python train.py --intermediate_size=896 --vocab_size=951 --hidden_act="relu" --positions="learned" --bias="all" --extras=["capped logits"] --init="normal" --lr_head=0.00754 --max_grad_norm=1.0 --schedule="wsd"
MLP neurons of a small language model. Each row is named by its layer, matrix (up: input weights) and neuron, and shows model dimensions 0-127. Each number is 128 + 32 x the weight over its row's rms, rounded and kept within 0 to 255. Numbers have three digits each.
Before each neuron's rows, "fires on" lists the tokens most often at its 100 highest values on Wikipedia text that the model never trained on; "fires in" lists the words (lower case) most often at its 100 highest values on Wikipedia text that the model never trained on.

fires on: "ate", " of", "le", "ill", "6", "e"
fires in: "of", "state", "villegas", "date", "late"
L3.up502:043085130097188124090100141131117141135154108155200090190156155155154139206162141135158108142111175161155154134134153102114198129147111167114123099138154115149091138140109117137198143126158091113084113115104073157132156130124123150110113168088103119090100114094186157117142131113147152181092116121076106098143160144135114107105069141094046095164140169150122172109129106096153129170128

fires on: "t", "w"
fires in: "other", "two", "others", "own", "away"
L3.up244:116181142104160124107145171104134115105132127115139139098101161141141131101090128193123130143092128140196101177064074054125106120073143155134076135202118131043033118054162121153140115092122111168139150180140131061149101128164166075092115099135148094085117136197092100177067110138136141159084109077177143107060119129176108116126137127154127123107130180129122112108130113178134142097136

fires on: " is", " was"
fires in: "is", "was"
L3.up315:166083123124079091117097145078107131147092141130046119111107136090115169136193158114187074168132123091153172141146090122121138158124147114134105126127095104128146177136135141132097111142130138142137102159125151142127073096152150040124152163147216100133090135153086158195152112122121128135115140118157187228128124167067124201097159127109090171137144085155126135153099139123089111048142

fires on: "ber", "x"
fires in: "september", "october", "december", "november", "member"
L3.up18:109137111111115123076140144111102177105091153118150131148125170094095046115132126151131124119058169163114181170102124128134179101124150148089104153144120142086067149187108048181196152137114088157108077148127124149127134155049163109093186134079169128079101120109131102141142082072132092103157155145155152122120123162153116106129116126122087145153175122130146113166130166128126139078151

fires on: "st", "t", "ary", "u", "ic", "er"
fires in: "august", "about", "january", "throughout", "february", "although"
L3.up282:197095154135161121132111108137181146106143113160086094110094127164166114110124107155191152133166159107148132074130155065110149105122125137110146201142148082052146131076152152193119150130079170091152132100128074112146123124096163149057124138088115103119131136110135099070084144140076127151141107167134175161165113124142086094163115140129128131135122120152131057177164168106131149149040

fires on: "0", "er", "ar", "st", "or"
fires in: "000", "early", "series", "system", "served", "services"
L5.up724:166138127153175060107136080139192122088110136142155149131095142119083146143086136135119161142069093156149180154151117090111053204098167102163138123144167203137131116107053125128170120107122097175099117078109068119121130162122103068151109078106120177133148135062149088179087132135084141064161180107123104176139093079147128065115076100157127120140134142189142099059139149111144105083111

fires on: " wh", "ad", "y"
fires in: "which", "who", "stadium", "while"
L7.up439:052172124156138103066162118105127090154125104156174164103095158125144107152119142130126138091131168104214111206139128095140201073120132104148118136112138143078148134153128182144110086112145177171173116135129110129095135166114151166090120113102131144198132143081061135108110075161135119073104086142104121103105161140125114129079151151169077106145111066118052084108140150156163193108094

fires on: "o", "t", "w", "l", "s"
fires in: "october", "other", "old", "own"
L3.up167:132101138065153135121108099172121133099126095150133064103077124049047144130154089173125174091139140177155036137098124114169111138106131156112113028198094132118147126143168083126154121123146138157112096152133146122132158116148155130121128127156146101147077129150085149159085192168154119104145111100170166093105201128074183120128209128142147143156094094097200150162076100165135142134131

fires on: " for", " and", " to"
fires in: "for", "and", "to"
L2.up769:129148148061107152120077158085075148060175158133117111193162137118086096114107123073141143099076180153086157147150151068157150090127132146132125140185134136104159117148062158108062130169138157103170122098125161046144122065122132095073123137127126124146096169139154138178123104118139110114119172123127131079172167139170153109079102119207130119125121125094113159130141114113184127122078

fires on: "ter", "ation"
fires in: "after", "international", "information"
L2.up106:089090126148158111120121160140140143084192141105132127141075092178141155089086101153123171150144114135107120144144151163150145094141169172166189153181132134132115087121166111156149131144128106085141090144133065078126079108126100171090157098128165161175122174076115136140105126076126165138193153074117148126077105089159167132095107118132117145110134091099096083159166111109114202153078

fires on: " in"
fires in: "in", "into"
L4.up721:121110156107112100112136146148119174036114189139036119166118152107154121129116211156139202123141156086174130107129174103137136089136133152115193088096166108104140122124171118186090088111138133067048100131160097122204119159112107094159119097161140100139108126108091128105137116107097120101127077135154098144148076061135163145186119128148061093184086116096086177122177137089121107165152

fires on: "st", "il", "m", "op"
fires in: "august", "april", "american", "people", "austrian"
L3.up567:165147152068061165131129104150121151083138179097109171100154128096169140135107108175195120110115204117109168127096151120089124154149160124134146127153117113125122142109128129104119151116128175064107179108105173085190156129125119126122087060122155174107082149104142125133125125120096119122195151117133111139092137118159087210164137102103121127163144108128187141100152185130094120160124

fires on: " is", " be", " was"
fires in: "is", "be", "was"
L2.up414:108094098068037093099112147103152174166118158169077126099185112184194136104130120122131119210133123152126140098113120179116198142122213143126144136154110114157119124114159156125110125161120074082124087104109100166112053105119112079107129147101110136103147158069165107165149096145127135101086105144165123174109133121121053114140141071101073175159070133123108124122138154104105168097150

fires on: "ec", " in", "ill", "ion", "in", "i"
fires in: "became", "million", "because", "in", "become"
L3.up316:144147116146140156090105138130109074119154170147127162103196144122129186114126112189081086170153113132073166134150104079102128111197100137128194072130113127157149134193119079121166122139100121112061145106147149072198086112193165109106089102155179184126115105181131093085153137149123135137116119166070127147121085102101103125109100137122176148127180127165111045075138177128110166124164

fires on: "ation", "ity", "ary", "ate", "ies", "D"
fires in: "city", "station", "state", "national", "mary", "bdo"
L3.up655:026119178105120090153070170115116167120147108153159025137135161138132157150106117132086160144087119137123114147108125118144138123154127158129160175120141150112147136128169093126108113094090139180096168140113126151165131164128153051145064077110111129129118103111100116083145163112111055122150141098091171131155110133137146163111083211129120119111129139110167087083149133135141121160160

fires on: "ec", "et", "h", "in", "el", "ut"
fires in: "between", "became", "because", "but", "binomial"
L5.up630:089097148162110119121085113086092081157140184114103103126097072150147133127071124115091116160162129105141178212112152097161128133063097161063147112093163163181145130142130132127124052176076132147104134083116129102099082151141148078076150126167098148141111108189121104168104106110149105147153107150039088100125047095172150159122120129095134114142164112139058150140159169165167058135180

fires on: "ed", " e", "iv", "an", "es", " v"
fires in: "united", "present", "january", "election", "pm"
L5.up530:181113122160128144104118145146149096147093099142154087160097157091106168102158104113121084134161104143166135092131133117163138188178137093079116118224136147143129122175088120126097169077105076100168174177128121176088115127107118125178138099139145221150099169133132135119076186106145111161120138134105111103091132113096134110079106104110126168101171133121141087153115124097111128144108

fires on: " wh", "he"
fires in: "which", "where", "when", "who", "while"
L2.up145:075084123053127074148118154182152124147117117151124140114070167091098125112133178097192105131132148146109114177140160128141180094074139169137073158127118121091144093172163141103105134124117157107152100195105089146153107141104165112088124099091118127146138157114097113134153139132146106136144059152130058060128171184115160184162176130157159130114109093102111133147145144116125178148132

fires on: " a", " an", " was", " b", " is"
fires in: "a", "was", "is", "an", "be"
L2.up526:085088082117128119119138181120156160150129185145086091195131118160112121119187109134134156126171198167190155124168137145130169115140103154096125154167151101121090202108169099154149169149085176163131207167116129142100119164098156081147152088066160156093109142086144175138098125088123134119145134088089143156159106136145090179138137098129137142104111112208125142144080153064131113049130

fires on: " was", "d", " is", "ot"
fires in: "was", "is", "could", "would"
L5.up822:121128137152058119102113170121087108120086146187127100153119149073132153193167141127143101158135127049096132130116162155123128157133151124112160142129126149126131095214105077075145165130121196130188156153124169124093132149123120084137185122117185227086113142094134146121126060117128096161116197101163187130112186104112075142131147143132120161129125100149126087099118196110077138118146

fires on: "ary", "st", "ap"
fires in: "january", "august", "february", "library", "biography"
L2.up453:162115139103155050153101130161104114138105164196092104109127093214130136089165133135166122061169126079185130076117148122151174137088125114156115122125089107037137164096129147158124090119137156085116113102066107139162136138147134146126132080127109081111099137143118162146137122096114136178086112099103119113175210134151104148144073148105166121108149055110183117199141189081142201154106

fires on: " was", " is", " be"
fires in: "was", "is", "been"
L2.up834:151091093106125052095084120142090207138088162173095118126152107192224096146156088136171131133107133123094124069157150161112136088130143164140112122146139128176085150101129114121071124162090102071140108196096166118122053112113160124132139145164128149149144149110132180149140084120110085115091146169110141198130099127087089176149180115119126157150135090153106142140116139072085162026164

fires on: "ation", "ter", "ian"
fires in: "national", "international", "nation", "indian"
L2.up357:112122099163156151132074186148132119095154105133134183113140125139102187166148117130132152147152085143144123131159106169150138093094180198144149171069084160145054142126150083117137143136199088160145106093126134119142163162129101084128168104119135138135092164091081143160117106152165122233148131091116061175124080096122112162138116189123094130110038127122120170143143160132142112157121

fires on: "er", "ig"
fires in: "series", "served", "service", "services", "considered", "signed"
L3.up667:132162103152121078127162140100147181048133101201162138083098167118178138156149158149123104125142146133114188130085093114077133207142141122166149134131145154151133109114192106158140090100137114102145097047118106102103107142106078129182183126103175080148176081161101088094143172146104104075143144173091149163141123151140094124160132161143114091156140132130108134155175145099140107068081

fires on: "ot", "um", "ear", "ow", "or"
fires in: "not", "notes", "number", "near", "now", "nearly"
L3.up143:140150130174125140137184132062153169124106137156153146182157161140096068134152184147168084128116160110173157155134085089133190108118126187125086135102070157106116075121095056124152103148174148092094116085129100072187206096154134124158129107145186157164128163097120142112158103115107143180077099152093151141091073147064169150126158088129135151072128157154126128099126126030167138134176

fires on: " of"
fires in: "of"
L2.up273:071134112093147153088191150123120126082124145150137123134206105128196152145145103103159175135120174135127136119127115097154184133091149149115135086206104103067152135131142105123166186156076072133108136185120096140195113152127193151088138128137150238154147147146117149108130103122105152112073091137101116172164120176070132128114059069154120161164132097157115113160034131100114162117122

fires on: " a", " is", "2", " f", " an", "1"
fires in: "a", "is", "an"
L3.up821:112105105105181072107160143088151150104057130134086104152200141108140166142105137195091144101163135130185124125132153160123120138163116115134121139159150154137162142150110150135092151095090167156159106089212071173113151142110127132134177040128095140084169188172106118146107124193143095137114148133114075182135089158126151152073133134157149153124087124111094101117082186144134131094122

fires on: "t", "il", "ary", "ir", " l", "ent"
fires in: "september", "february", "until", "january"
L7.up301:101069113081070076106069144140126153199033203158132153158138165070168142140110112103074142150147111110147089146135112121110147073158148143176116160158137120098072084072088126104106131108109148156062159112116095115094164084126190102169087166119136163137103091113098130124159121190176098077129074101134106102153197120110155207157176146125109072087124117162169159159121155106058142121123

fires on: "e", "ec", "us", "am", "ing", "h"
fires in: "became", "because", "become", "becoming"
L5.up250:148087114105141119095096122091072146137141129147049178142079166107157115123076150142156196170172125098122114132090141110136103096109139158115138101142145101151159157102109121125125166109105126190087129063040120124071095098093114107087119083165147162142107098178085117151133065036141153088112107144130084133171108135104139137095132048111107137109107174121115104105109154119130112147162

fires on: "y", "ut", "et", "ot", "ud"
fires in: "but", "between", "gyrodyne", "by", "both", "gyro"
L3.up537:053145125077073126116134173100134084125130108147130166133118115116131147192084136101168151087118135148048106144139109129145147088163099178122099097160163148156090132090169128129194164097124123137158151179128139188116141174170087115113069108134171129115096138132115128085154067127099149145205105179151082163126136113093105103117122116144136122135133124148124091055120124129061150127104

fires on: "is", "he", "s"
fires in: "this", "the", "his", "its"
L2.up787:065055130115135175105195178109166101151140112157125142169121139146100129112134062100143190129113119150106126117113127154173140087112182112086116049124089175079139133122085139116124155139085205138150167122136168128087164124174118042143106105109179092093112125106055155129126157136047103125168108084091129129149159127103135106102191153118113129120069193128098161181127110164121111143172

fires on: "re", "d"
fires in: "are", "area", "addition"
L3.up134:116138134105108181097112162092169139005194125102154168155102151103149116107062144148132110101100114160166129090083160117146110147123150107123126103163185195117126105123105147089120155127110082190086114161185114126121063096175105210147151159103215130122171112101097137169142111098121137135114126143138095080139184085109088160151134135172112075132090112111135099040094151172147129085141

fires on: "us", "is", " that", " as"
fires in: "music", "that", "as", "mississippi", "museum", "missouri"
L5.up463:171124105164142061148179138121137165125170122074129136179096137109089105085110166062149136139090144120138151178146131084154117159158159105133138120134167199156106181138101158100090115150148106178105122108164144107082118119109159100147177122072119151154152104163105110124054105157116176130103078130092192212149163193144141125157042130155083114134123137075118140059139147082166091210165

fires on: "ot", " to", "i", " a", "u"
fires in: "not", "to", "a", "never", "mi"
L5.up845:096111124183113125123153091138093078138088143149118104163081099109096139176167178120159108171120093132139146174095102098104114146124132115164154125114141141101150085171155140077157096163149158153150151126088153101156121143085150150088077119090087181109109125135104130101136126140108141136095119104108106129142148116092107148127155141133228167142124151126088111115099148062097137173168

fires on: "e", " of"
fires in: "of", "weekly", "beeard", "between", "weeks", "weiss"
L4.up280:121095132145099125085100183125050150163181124148187143116172144073143171121051113117108116170104167153117134161151135104115141140121102163132083168170058121146161099128145088136181121138097147189103152153166121180166098125131152164141133121137140116123105161127095073113194113075095158158179119117052108110117122134075125068156117080102108108146161097136183166085114111211140140117174

fires on: "ber", "ver", "ion", "ut"
fires in: "over", "october", "december", "production"
L3.up432:127142181154174142122133158147091105158110169208137161153156159063088099128160113140134126202152134079105127154108123110147129028102150150154135125090110146110132089082154107155151122146097127158112116116115180128135168140162076085127131180129135147125046091106131109174147131137163137173126087118070103120137116112096073175152143160127089105098129143158160099128137170137132101111150

fires on: " of", "x", "re", "ess"
fires in: "of", "next"
L3.up831:133069136128164085079146139145147155061195140158150118188175179167110104197125107147124121103175099073135092140163111121132172113102094152070112098097131131145134117164139116168151126123143089084112032123120107151148118143117175131112159098161159144169083073120177113138173131132109119132144080135114090155126097102127166131111119138090154197125177188205155105145102165085127125099128

fires on: " by", " and", " of"
fires in: "by", "and", "of"
L3.up91:098136095074119166122167124101068126115115154050102163174140144147105139151112149149144140085135164152122137163140161072140173072064126130101146074161125123106108079128139097154122135153133089118067102148123112131186097097176112087145163094080067125122089137145078143164126136108159117133100126144119116176169104152128086112131124113123132166117083117084127153155123193089134093106111

fires on: "ear", " that", " wh", " as"
fires in: "year", "that", "years", "as"
L5.up662:106135094157124042121160140152146116107198093073140103186058118100130166217184153109132149114104128200166128137110145111157116147116153141076097117125175120088111129100158124112095160157112122182132094074127163117054137173082097138137120080173119115156103145112105128155087124130077127170135094127101128143127127196128144151095136089139074070137119126136109131149119164149156146139161

fires on: "ation", " as", "ed", "ion", "ce"
fires in: "national", "international", "as", "nation", "received"
L5.up790:131157077139123090103150158133108165107096111103182213176109109162137162184131120090100170110123135146160132098129116098187116121169129145124151135062118182168095125115186114142139118182090138152167128132127140090122073164159087116154089094135124127132089138154169131113146094090100154125130146125133093117129132082049162201144088111144115119087114071165073151143120161152161154192157

fires on: "her", "av", " of", "et", "ort", "Z"
fires in: "northern", "of", "southern", "have", "other", "network"
L5.up209:133175119102167097097158118125094094080170176203150164181128144126141105129091088204145105108136168125050110086064156149152135124116177102107132169197071153109129120130172163152160136126119174134068116083145096126188138168118152119165122152128145119122139122141192148138115153086132081152102134135076077161137096097132206121144120140117070193151145107176114139162081170058093161111142

fires on: "ic", "ate", "4"
fires in: "which", "state"
L4.up210:112131122123194111109098169133129137116119128085093104092107084173121092088123153131140132158069185120157191164132113133112146183182130093145134161156116119123094120123148124144134147127081108177148136144142144106141119149141106143131089133081067097110154139147127070040140082170170064103134155138025136126159128154133096136139143167138092141070121117176110149073160146110141183108137

fires on: "ber", "ary"
fires in: "september", "december", "member", "november", "mary", "january"
L3.up175:148170160147151075111052148139129139146118214108122091150165133120139170132118086116134085166108170137169146096126181076117184150127094165141155180111190151085076121145090113137167109156117054126029111161079143187157099151124161067140138148083128118107088092175125173100106114122179127169145039124094157080139166159158125115205109178096093088151123156105152106122117160128132140101131

fires on: " in", " is", " was", "re"
fires in: "is", "in", "was", "into"
L4.up805:159109119092113072069077130068155125087117078118129120145150155155195149173136107141118144090143117076150112161150159049147155122159176087090158090109144162109091198120169077149109081161157141113117156137161131123105131180158109127181095161116181137090093138086100180137116069102095136134128103166089094075143087047165166144169138089146122147118097116101075116162139153160110186052133

fires on: " by", " from", " in"
fires in: "by", "from", "in"
L2.up166:116096071095105092157099165140127118116144166150069152119165090185058137122093211078131155140173123128176102158065108106122163111135079167111158113166072125156093152135124164164088120116112145180077146125085158153181126106123119122144098103142080099123124147178129076067090112118154150123069131161139128140169134128109151123157093110154112151138081139109108099103148150072165146122175

fires on: "re"
fires in: "are", "area", "areas"
L2.up415:101113142116123144109178152115154151051159143100110108072111171082110113150130125086126131125138124134135148111149169129114116169120197153104118151115187117158188097149155136122065130064129119150097126091139138198072093111093144112125141103179087127115133109141091141180138154103123135135161082145120074110135127111161165108147158089087133109178123187111165112008122136114141168174200

fires on: " by", " and", "i", "o"
fires in: "by", "and", "no"
L4.up228:122144204141087117093145107105159063027092169132149164110109141159114210106124134097179118122163160121146095198065114153094177076126174139117175097136103134136100122163161113137092161158143070160147120095123180105107183120146102153155115155092086175154165096154113146101147131192135125138116135168105165079166048116098084129102126096107141145110106114069076174128140126102095120111128

fires on: "he", " he"
fires in: "she", "he"
L4.up442:123088124151102078079174175108103126126112080147107182138102094087171086111154065124134143136125161190138168139117134197149125100094167216183128143111138137138149102092086155063088129154159141104135063109136100110147141128085119089128075166130092148112100102132115123117120138135160072187124079150121114142136111146076112166158152165101094115205121096106087112171145152152108123192137

fires on: " wh", " that", " c", " b", " be", " f"
fires in: "that", "who", "which"
L4.up586:145094120097127116097174138152102155129117089110106107160103108109129207149156106141162178097138146179091119136103071171102154093150138124115110102165183127146148169136110122170091123148117164158111106102112200125101113161093096110110159078131109121137082168099123099131150032176140099100154145126123221103138139179086135169101108139125140141137066161104077098143106146129156199135119

fires on: " he", " was", "le"
fires in: "was", "he", "held", "help", "released"
L4.up532:017122141106058122131198141072068124080096109108142166109161099167197142163158156158144151172138189112072172098074145142144091141114147128164119168113167123091188131131125138105121120150129136124103190133079105088167136089124132105084111140133069076164122084105148165154085084121165127131119146125110162128118151167154088069129099200082114129135141100148169106120115144148117170164187

fires on: " of", " to", " on", " in", " and"
fires in: "of", "to", "in", "on", "and"
L2.up876:123141144117111156147161120117111205105112091043111084162146164107160185140067145069140113118089178155076154157134166042097157132121096110079135089156186112129176086143056115151130134157083124134142102118119184149102122134165155106084117159096095122134130187134119152083135065106130127080130155150142111141161129152131087162105092118085138101153083120102146159078113127070197111173124

fires on: " a", " an", "a", "w"
fires in: "a", "an"
L4.up751:095145126134140118136099132137165074110055105094112146158160127161139124151054150143168132105131120142158158166150151090170067125138102093121168113225131147138134107186083109093100143153159135164124178153106104097075125168151143204153080050096106125093131161159101173111117133165104102116113131111131089175155128161124060125094131149136104147152137147142140139162088106127119107149114

fires on: "ber", "st", "ary", "il"
fires in: "august", "april", "february", "december", "october", "january"
L3.up619:126095165082119159133167144174098155141128158120142167111150148144155117087074113154151084101148153093173120089097119159121165160182115158135116095164114061145089157124077126147119187076145109101128087133041142129167133087154139135066150165121131135126084130138124116141163133062141073169150125068150170138169159133124082143107132111151124106140146119107129153118193205159120195136129

fires on: "v", "ver", "ut"
fires in: "over", "out", "even", "provides"
L3.up426:140124184074207083163133161173108174122134129142133113128152189025099100092126127124096115114134058170116157191133114159130124100109117154127070152144113134109106126114174109163124118166121116156076117063087149112177106156087107137074130228162126146107147102119148092220102127156152095128117109102105132091108186118066094111155159095140067132123075176165123119115160121118149087085147

fires on: "he", "h"
fires in: "the", "there", "this"
L2.up759:098056117153160121127182173057106133139137119169089158101090168175139165071136090111154148138160101062188133103156153120163137135133152131097090082062131159121131148138090121078191102112121129162166156134106139098118165099147133127106114048087132119116064106067119103147149155109163085159147150144117153147143126153121150141106139197130142135138085142136082109132073140129106142172115

fires on: "re", "iv", "ter"
fires in: "are", "area", "areas", "after", "arrived"
L3.up272:118137123116141110101151159145200157098208125097116133157124104189161096164078131154169167119125147124180108120078110154142110181161148114153081126164132099190163112119173104145088167076097095171117084109157084138055083044144138110111175068132120159111153111093154151087155156117119097129187140141117094120061124127081140106113089074194061133146122148143132113085124116171180125135170

fires on: "st", "g", "ay", "il", "ch", "ro"
fires in: "august", "may", "april", "march", "to", "daugava"
L5.up335:184149142149075099173166076133089173106117111082096156103112100171157142109149114094108108113157198098061141109106157150115148174101142158100080104108112154130168143142126131122152134133125136122124130130128223128170122127109161085072122134108138150146091099148164135132120129160104109141163154123104110117108134149113120099117152131142078092124137139142079087171159162119119142127102

fires on: " was", " be", "le", "er", "i"
fires in: "was", "while", "been", "is", "he"
L2.up781:137112104112096076179164116116163144122067117150087114141136152158173105142124128140157103184119102071122150077173146157129128103129146124155198145099197118186072085145155084134091083123104076092113107110114090158111055129092190137124115195123064095188122099127126163140109059111105133102076126149170158138239063160090111204128170152124154165120156088136160121122145161102120099126140

fires on: " he"
fires in: "he", "held"
L3.up210:082071077085096131152188119169104174142148143114127133093181088082185128167154078168123101203124141187115195112062167168168170079052132180123207185083140119144158137162122110162114129191180097124112042123074121093164116111118092103099085102072129098174098127140140156151099088136115176132157152155123178151091130144118100133144089144096130095161069149146092116125099111116120142119136

fires on: "re", "w"
fires in: "are", "area", "areas", "free", "away", "ireland"
L3.up442:125168046131154124102065131149135144138209149139087155124103133110159098139164136108148147126089104137146154130125147130148118122101185126113122113119087141128125120102129126087091119067098109173101108161153106151116076134165104156116104093153161133194128119058069095105127155086145087208117123106137077104094142146142163143155145144124048105106148183172126074124118111154071134106170

fires on: " that", "ation", "e", " wh"
fires in: "that", "one"
L2.up640:148125059089164091101131167150158164105180105156100124191071074146114077141179116170147152163145125130084125134090168130163151152140088155109165090056146061133029149117209088077144153208115130101078106161111166140146072104131143083141123117137158135125126187114118106149116148121117202134147105126062106147161129136125116156152140145102104102171133074110107154133120063182068115120131

fires on: "e", " of", " e"
fires in: "career", "of", "came", "care", "queen"
L7.up684:106110070160105096125150145192115151130144118126208077133080137075107120128139111093109106134121168154147168151116096123136110089156139158124167145109063110150109096102130130112137116158116109160155155161081155193107118135123151188061124145148128148191123123095107154144111164112042156160161174116127099110159124149108105049091138141149150133114136166123160186148134134211110117160131

fires on: "ter", "ation", "r", "ro", "p"
fires in: "international", "europe", "european", "iraq", "ireland", "irish"
L4.up548:128141127144157125172091128122144136163102151181124167143087127117061143133107194134139206114101137139151151155143144172162105156086188137154113103128128114148094076155153092193140127124173121161117128090105111140109159162056177128069106141111159097138103102146115102190123118117178184138127129073113115136120149147155114140130135121123091123080123091167119080159110147112185184178184

fires on: "ed", "n", "nd", "ing"
fires in: "united", "under", "university"
L3.up372:122087084129139172126169150142154104163156135119092124158101148106121160116124075097091142117142166129139122118072115141147145162124177125123111144096124122066171117126138151096169164079095100115112126127037165175191092184150078131139153147185156128155103113076102129161150170093111110153115098051176064142174188115134113188131151147055096107153174116111110125100124163119154138143194